Weights of a small GPT-style language model, trained from scratch on English Wikipedia: width 384.
MLP neurons of a small language model. Each row is named by its layer, matrix (up: input weights) and neuron, and shows model dimensions 160-223. Each number is 50 + 15 x the weight over its row's rms, rounded and kept within 0 to 99.
A block is one neuron, or neurons of one layer that tend to fire together. After each block is what it responds to, as a language model described it from the Wikipedia text at the highest values.

L2.up5:20 58 69 69 55 41 53 49 43 51 66 27 39 76 67 56 61 75 51 46 52 57 53 31 45 43 75 60 55 49 29 50 67 40 30 39 58 41 44 69 43 52 66 36 31 38 68 53 63 58 61 63 58 21 50 65 55 47 09 53 64 52 39 35
L2.up12:67 50 60 49 49 56 49 37 50 40 68 42 51 81 56 34 45 33 71 35 45 69 64 46 45 47 75 69 37 36 39 60 34 43 44 56 50 55 73 69 49 47 37 46 41 41 89 52 49 45 44 32 21 68 45 75 55 47 55 44 49 59 54 44
L2.up1200:71 52 40 57 50 32 54 73 62 56 39 56 22 49 39 44 62 76 62 59 16 45 34 35 39 40 25 84 66 43 35 64 59 59 44 46 50 09 39 52 46 49 66 58 41 53 64 55 78 47 26 36 46 53 26 37 58 47 75 54 52 65 46 34
L2.up2524:50 66 58 52 57 26 30 35 43 32 54 61 41 28 49 46 64 77 47 34 65 39 59 59 57 49 31 21 64 49 51 21 48 42 45 64 42 57 36 72 73 63 49 44 20 62 54 58 61 37 70 89 28 69 46 50 31 48 63 68 61 57 37 31
Description: Past participles right after a form of "be" in passive clauses, such as was appointed, are owned, been reported, are known.

L4.up2582:46 72 65 41 51 23 30 57 44 37 45 49 52 11 39 44 66 78 47 69 57 48 19 53 61 57 75 68 69 44 51 65 51 52 58 33 57 51 52 72 61 39 43 66 68 57 42 49 40 43 48 61 30 66 45 50 14 39 38 34 46 46 43 74
L4.up2767:53 69 49 43 45 15 34 39 04 38 53 19 67 39 54 63 58 60 22 53 62 56 55 54 75 58 67 46 34 21 53 44 44 43 61 48 30 70 42 53 41 61 41 22 51 39 71 18 35 53 41 54 35 37 39 65 60 51 43 40 43 69 09 75
Description: Plural count nouns, often a final word piece, after quantifiers like various, several, two, the following, e.g. destinations, bodies, landowners.

L3.up357:77 26 54 48 61 52 38 52 53 57 48 45 54 64 38 45 48 36 32 21 50 28 56 15 64 36 36 44 59 76 50 59 35 45 41 71 38 60 45 54 71 53 60 41 45 43 41 38 70 40 48 63 09 52 22 40 54 42 56 49 83 75 33 19
L3.up805:49 82 75 44 60 37 43 57 62 39 43 60 47 61 56 61 43 66 48 63 51 61 63 43 58 32 42 44 49 38 96 16 46 68 29 41 41 54 35 33 80 18 49 18 62 70 25 69 64 70 55 49 48 61 67 65 65 80 93 74 49 52 35 53
L3.up1143:20 34 57 61 67 43 34 41 52 44 55 61 56 17 63 93 60 62 52 50 51 52 46 53 54 34 46 66 57 50 27 33 45 56 54 63 33 47 68 57 83 58 41 58 48 43 52 33 52 56 66 29 69 44 46 69 31 57 61 78 62 92 69 37
L3.up1573:38 37 64 83 33 48 75 57 70 59 47 54 63 63 28 54 30 58 48 39 63 30 45 64 54 71 51 49 33 45 58 67 57 75 66 55 04 44 60 43 40 54 09 66 39 52 34 47 55 53 60 54 61 43 54 29 56 57 54 84 47 73 31 24
L3.up1941:58 57 40 55 61 56 28 94 36 38 38 46 40 65 59 86 46 46 31 38 55 23 61 42 37 81 40 62 79 52 63 44 50 41 52 68 61 54 33 34 68 85 32 22 60 65 60 35 47 60 68 58 55 39 56 42 46 37 75 41 57 42 44 36
L3.up2021:24 48 33 51 61 46 46 72 39 43 44 68 57 83 51 42 48 75 49 47 63 44 52 45 59 61 50 51 64 28 44 43 87 52 51 45 76 56 44 35 68 48 52 44 38 57 56 55 43 40 39 45 34 45 39 28 33 68 55 38 52 80 62 60
L3.up2119:42 55 49 48 48 62 65 67 58 70 62 55 36 68 41 68 28 55 41 57 41 47 58 39 65 46 64 58 74 41 60 46 49 51 46 65 61 55 61 41 51 59 41 53 63 56 46 58 47 52 45 67 63 43 14 47 32 42 51 61 54 90 33 06
L3.up2727:49 49 64 45 52 66 40 67 31 53 64 54 62 43 58 99 42 25 46 33 41 52 46 26 71 59 69 57 62 49 65 40 68 59 65 68 46 50 79 29 58 50 54 54 66 46 35 59 52 46 45 30 65 73 49 28 55 51 60 45 59 66 46 56
Description: The second piece of a word split after a short prefix, e.g. over|r|un, in|ch, out|sk|irts, ran|ch, st|ap|led, often in compounds.

L3.up50:55 26 66 54 64 30 48 69 39 52 41 34 45 34 65 82 62 61 23 52 38 40 54 79 50 62 74 65 36 42 54 44 60 45 64 50 40 62 69 53 47 60 62 53 55 58 55 75 41 37 17 69 38 75 55 55 30 36 87 63 46 24 70 68
L3.up1270:68 25 61 32 35 60 43 36 31 39 36 55 39 47 36 48 59 35 37 45 43 71 45 52 39 41 34 42 48 34 68 71 13 69 40 35 58 42 64 46 62 35 27 60 68 52 81 54 97 61 48 56 57 68 27 46 83 18 36 32 63 75 28 56
L3.up1436:57 55 17 38 39 55 29 46 42 64 49 73 45 42 24 70 24 73 39 47 39 61 41 48 58 47 54 52 58 14 58 58 69 38 47 59 53 36 60 53 58 70 03 41 40 61 34 67 58 45 45 23 36 65 49 48 57 60 28 29 74 36 46 72
L3.up1539:47 51 30 48 48 51 60 48 57 39 43 26 69 35 52 42 73 67 50 70 62 59 43 54 56 54 69 68 51 67 35 35 57 38 47 58 31 33 20 80 56 45 17 36 28 17 56 53 57 49 81 60 53 62 52 60 58 43 29 55 44 68 54 13
L3.up1700:64 43 40 48 51 51 35 48 24 36 49 82 29 68 39 37 47 44 58 58 70 44 55 52 44 32 44 58 44 72 31 57 45 56 39 65 47 46 58 51 76 42 34 58 63 59 51 56 78 51 60 50 62 47 23 56 70 50 47 45 61 43 52 07
L3.up1822:59 28 40 42 47 46 70 34 62 36 47 57 38 72 41 63 61 51 35 47 43 59 44 39 60 19 35 75 39 55 61 33 50 73 49 32 62 41 18 58 33 53 55 10 45 51 39 53 42 54 73 58 40 48 31 48 50 54 42 59 38 35 32 51
L3.up2599:56 40 38 31 56 44 30 33 56 31 38 68 70 39 24 43 68 59 69 59 24 28 54 42 45 54 56 42 42 49 47 61 46 49 74 49 09 26 56 54 41 64 38 70 46 75 41 59 36 28 44 32 34 54 30 50 12 23 36 59 62 50 58 36
L3.up3010:63 48 59 52 65 55 14 65 29 35 44 47 65 50 34 67 29 76 56 47 49 42 29 47 66 50 58 36 45 76 57 62 20 32 72 63 50 27 62 56 58 47 53 62 61 77 37 35 40 36 60 46 60 52 37 58 50 46 48 36 45 60 56 40
Description: Main verbs or past participles right after an auxiliary or plural subject, mostly passives like were reported, were put, can be viewed, also both.

L4.up289:64 44 56 48 69 33 30 51 47 76 24 60 72 35 27 49 53 47 60 58 68 67 41 42 56 75 51 52 74 48 28 65 52 23 73 72 80 46 57 54 58 59 48 58 23 66 39 46 38 46 34 57 61 63 27 62 66 53 54 39 70 47 41 51
L4.up2802:39 40 38 63 18 28 35 50 37 49 35 40 79 49 47 72 69 65 53 27 48 21 42 81 41 50 66 25 44 60 33 62 35 17 55 50 53 24 45 43 50 56 44 74 62 53 41 68 58 63 70 62 54 67 39 41 75 48 61 50 61 53 57 60
Description: Function words and small words inside multi-word titles of albums, songs, films and books, such as the, of, Without, also colons in times.

L2.up154:50 52 55 42 35 31 52 51 34 82 37 65 52 63 58 28 28 30 57 33 38 69 74 62 80 57 53 57 55 21 41 48 56 50 55 63 84 62 81 51 68 71 69 60 52 46 34 40 54 42 43 56 51 43 40 68 66 23 26 11 73 56 36 62
L2.up943:27 45 46 35 49 28 44 49 59 70 53 42 37 25 55 49 48 54 49 58 77 22 31 61 87 30 72 45 80 54 46 51 30 42 76 63 66 48 37 60 39 55 71 66 58 91 31 67 53 57 33 36 63 40 46 60 51 68 56 50 42 46 44 51
L2.up1642:69 03 99 34 28 35 39 58 27 53 40 42 57 69 63 30 35 47 59 54 55 51 22 53 55 59 72 53 75 46 54 44 61 39 62 41 49 44 36 34 40 64 34 75 41 65 52 51 54 62 46 38 64 37 41 50 55 45 55 47 71 71 50 39
L2.up2350:43 43 61 39 70 33 37 48 67 88 48 61 45 48 43 59 42 40 51 59 20 69 58 35 47 66 52 42 75 47 41 65 45 60 50 50 79 60 60 48 64 59 65 71 44 39 47 14 57 60 42 44 63 52 31 45 34 48 40 45 78 64 20 60
Description: Function words and other short words in the middle of capitalized titles and names, e.g. In My Arms, Listen Without Prejudice, The End of the Road.

L4.up2385:50 54 61 47 64 29 31 54 52 57 53 44 76 61 36 59 80 85 50 64 58 37 59 31 57 40 44 48 45 51 80 52 26 66 50 40 10 43 48 31 39 21 36 59 57 34 42 52 58 58 46 70 55 28 38 60 72 47 73 60 71 22 45 65
L4.up2640:30 64 65 63 49 29 40 60 32 52 58 52 37 74 86 69 56 54 62 36 62 32 75 43 69 35 45 41 59 35 34 47 62 53 63 60 44 46 50 39 21 44 07 57 36 41 19 54 37 51 49 35 55 66 36 76 48 26 49 41 50 47 34 33
Description: The token directly following "on"/"On", usually a date, article or space: on 25 July, on a hike, on the floor, on sight.

L2.up645:46 36 58 45 77 68 58 55 39 46 81 55 40 73 63 46 46 45 44 18 33 19 38 43 47 38 28 63 51 63 59 56 61 43 53 30 71 20 39 75 62 50 57 39 41 77 40 42 56 49 43 48 30 42 58 50 47 57 40 47 52 39 47 40
L2.up912:40 55 35 50 65 53 50 47 28 44 47 62 50 51 64 49 47 48 25 56 56 31 35 63 26 51 47 45 45 49 43 99 40 37 45 48 58 56 44 45 51 73 49 39 43 73 46 54 34 33 40 35 41 15 23 49 48 87 49 61 42 55 39 40
L2.up950:32 62 49 55 54 44 60 33 61 44 76 57 59 38 16 51 22 30 31 49 50 50 57 35 30 57 63 39 60 70 40 84 39 50 48 78 45 52 59 54 83 59 47 50 54 54 24 56 47 45 34 50 49 63 16 33 43 73 50 68 64 72 40 41
L2.up1270:41 44 35 45 63 36 84 35 82 51 67 59 52 87 43 30 48 37 33 57 39 28 50 40 53 41 32 49 51 54 64 67 77 64 51 59 54 64 30 50 59 88 43 56 77 51 50 63 74 59 46 60 59 28 22 53 39 54 44 78 89 65 57 53
Description: Second subword piece of a word split by the tokenizer, often after a prefix like un-, over- or in-, or after an opening quote or bracket, e.g. un|injured, over|expressed, "|article.

L3.up816:53 81 68 52 73 32 40 37 64 42 19 52 64 49 69 37 25 31 40 40 46 81 57 47 54 53 49 56 50 54 38 34 17 71 50 58 49 44 60 41 35 44 67 34 32 47 99 34 27 36 66 43 59 60 64 67 70 70 67 22 38 17 41 53
L3.up1153:59 54 68 35 15 48 56 51 38 51 69 74 61 54 51 51 58 48 72 42 34 57 18 56 59 53 48 70 46 60 61 44 55 55 41 51 45 69 83 69 22 26 54 76 62 54 81 19 37 39 59 39 70 45 73 39 51 61 70 57 52 78 64 15
L3.up1845:40 42 65 43 52 50 55 38 37 50 79 72 62 60 39 60 40 45 74 27 32 48 71 59 40 67 50 48 63 39 36 46 38 34 57 52 43 52 40 59 28 82 28 56 53 69 45 80 53 44 28 50 73 56 76 31 74 54 40 28 57 37 41 37
L3.up1938:57 57 50 55 58 44 99 49 55 41 59 47 35 56 38 72 44 65 58 31 66 64 88 55 65 61 62 52 57 50 40 50 54 41 46 68 37 47 65 39 45 84 28 64 39 46 21 69 38 40 45 30 62 57 36 80 66 47 48 48 58 69 62 59
L3.up2012:66 27 62 47 10 46 44 59 36 76 63 41 26 66 48 40 50 37 51 08 30 87 48 47 65 44 76 58 81 65 18 69 45 36 50 73 72 19 48 66 65 10 28 49 46 15 47 45 49 79 59 07 69 45 26 52 60 58 51 40 56 47 55 44
L3.up2760:36 59 68 37 12 18 68 62 27 83 37 82 57 58 60 61 44 38 53 40 45 48 49 48 81 57 38 43 42 52 45 19 67 21 62 39 47 38 41 58 51 64 39 49 87 85 48 65 45 50 35 31 52 38 57 52 46 52 51 47 66 67 37 34
L3.up2797:49 27 57 36 48 64 49 71 73 69 50 35 37 62 47 45 55 44 32 55 17 49 52 21 61 82 60 28 42 34 69 65 38 43 88 45 59 28 50 46 54 72 42 46 29 57 21 68 33 37 26 63 74 62 29 43 63 64 34 57 41 57 53 53
L3.up3021:64 52 76 50 49 37 68 66 51 77 60 52 47 75 57 43 40 53 57 45 28 34 49 46 50 55 59 56 57 35 37 38 49 74 48 38 54 50 50 70 32 61 36 73 43 71 50 44 54 64 51 43 48 60 45 59 59 60 60 29 46 54 46 39
Description: Articles and small function words (the, 's, to, and) inside titles of songs, films, books or shows, like "Those Were the Days" or "Heal the Pain"; also final digits of years.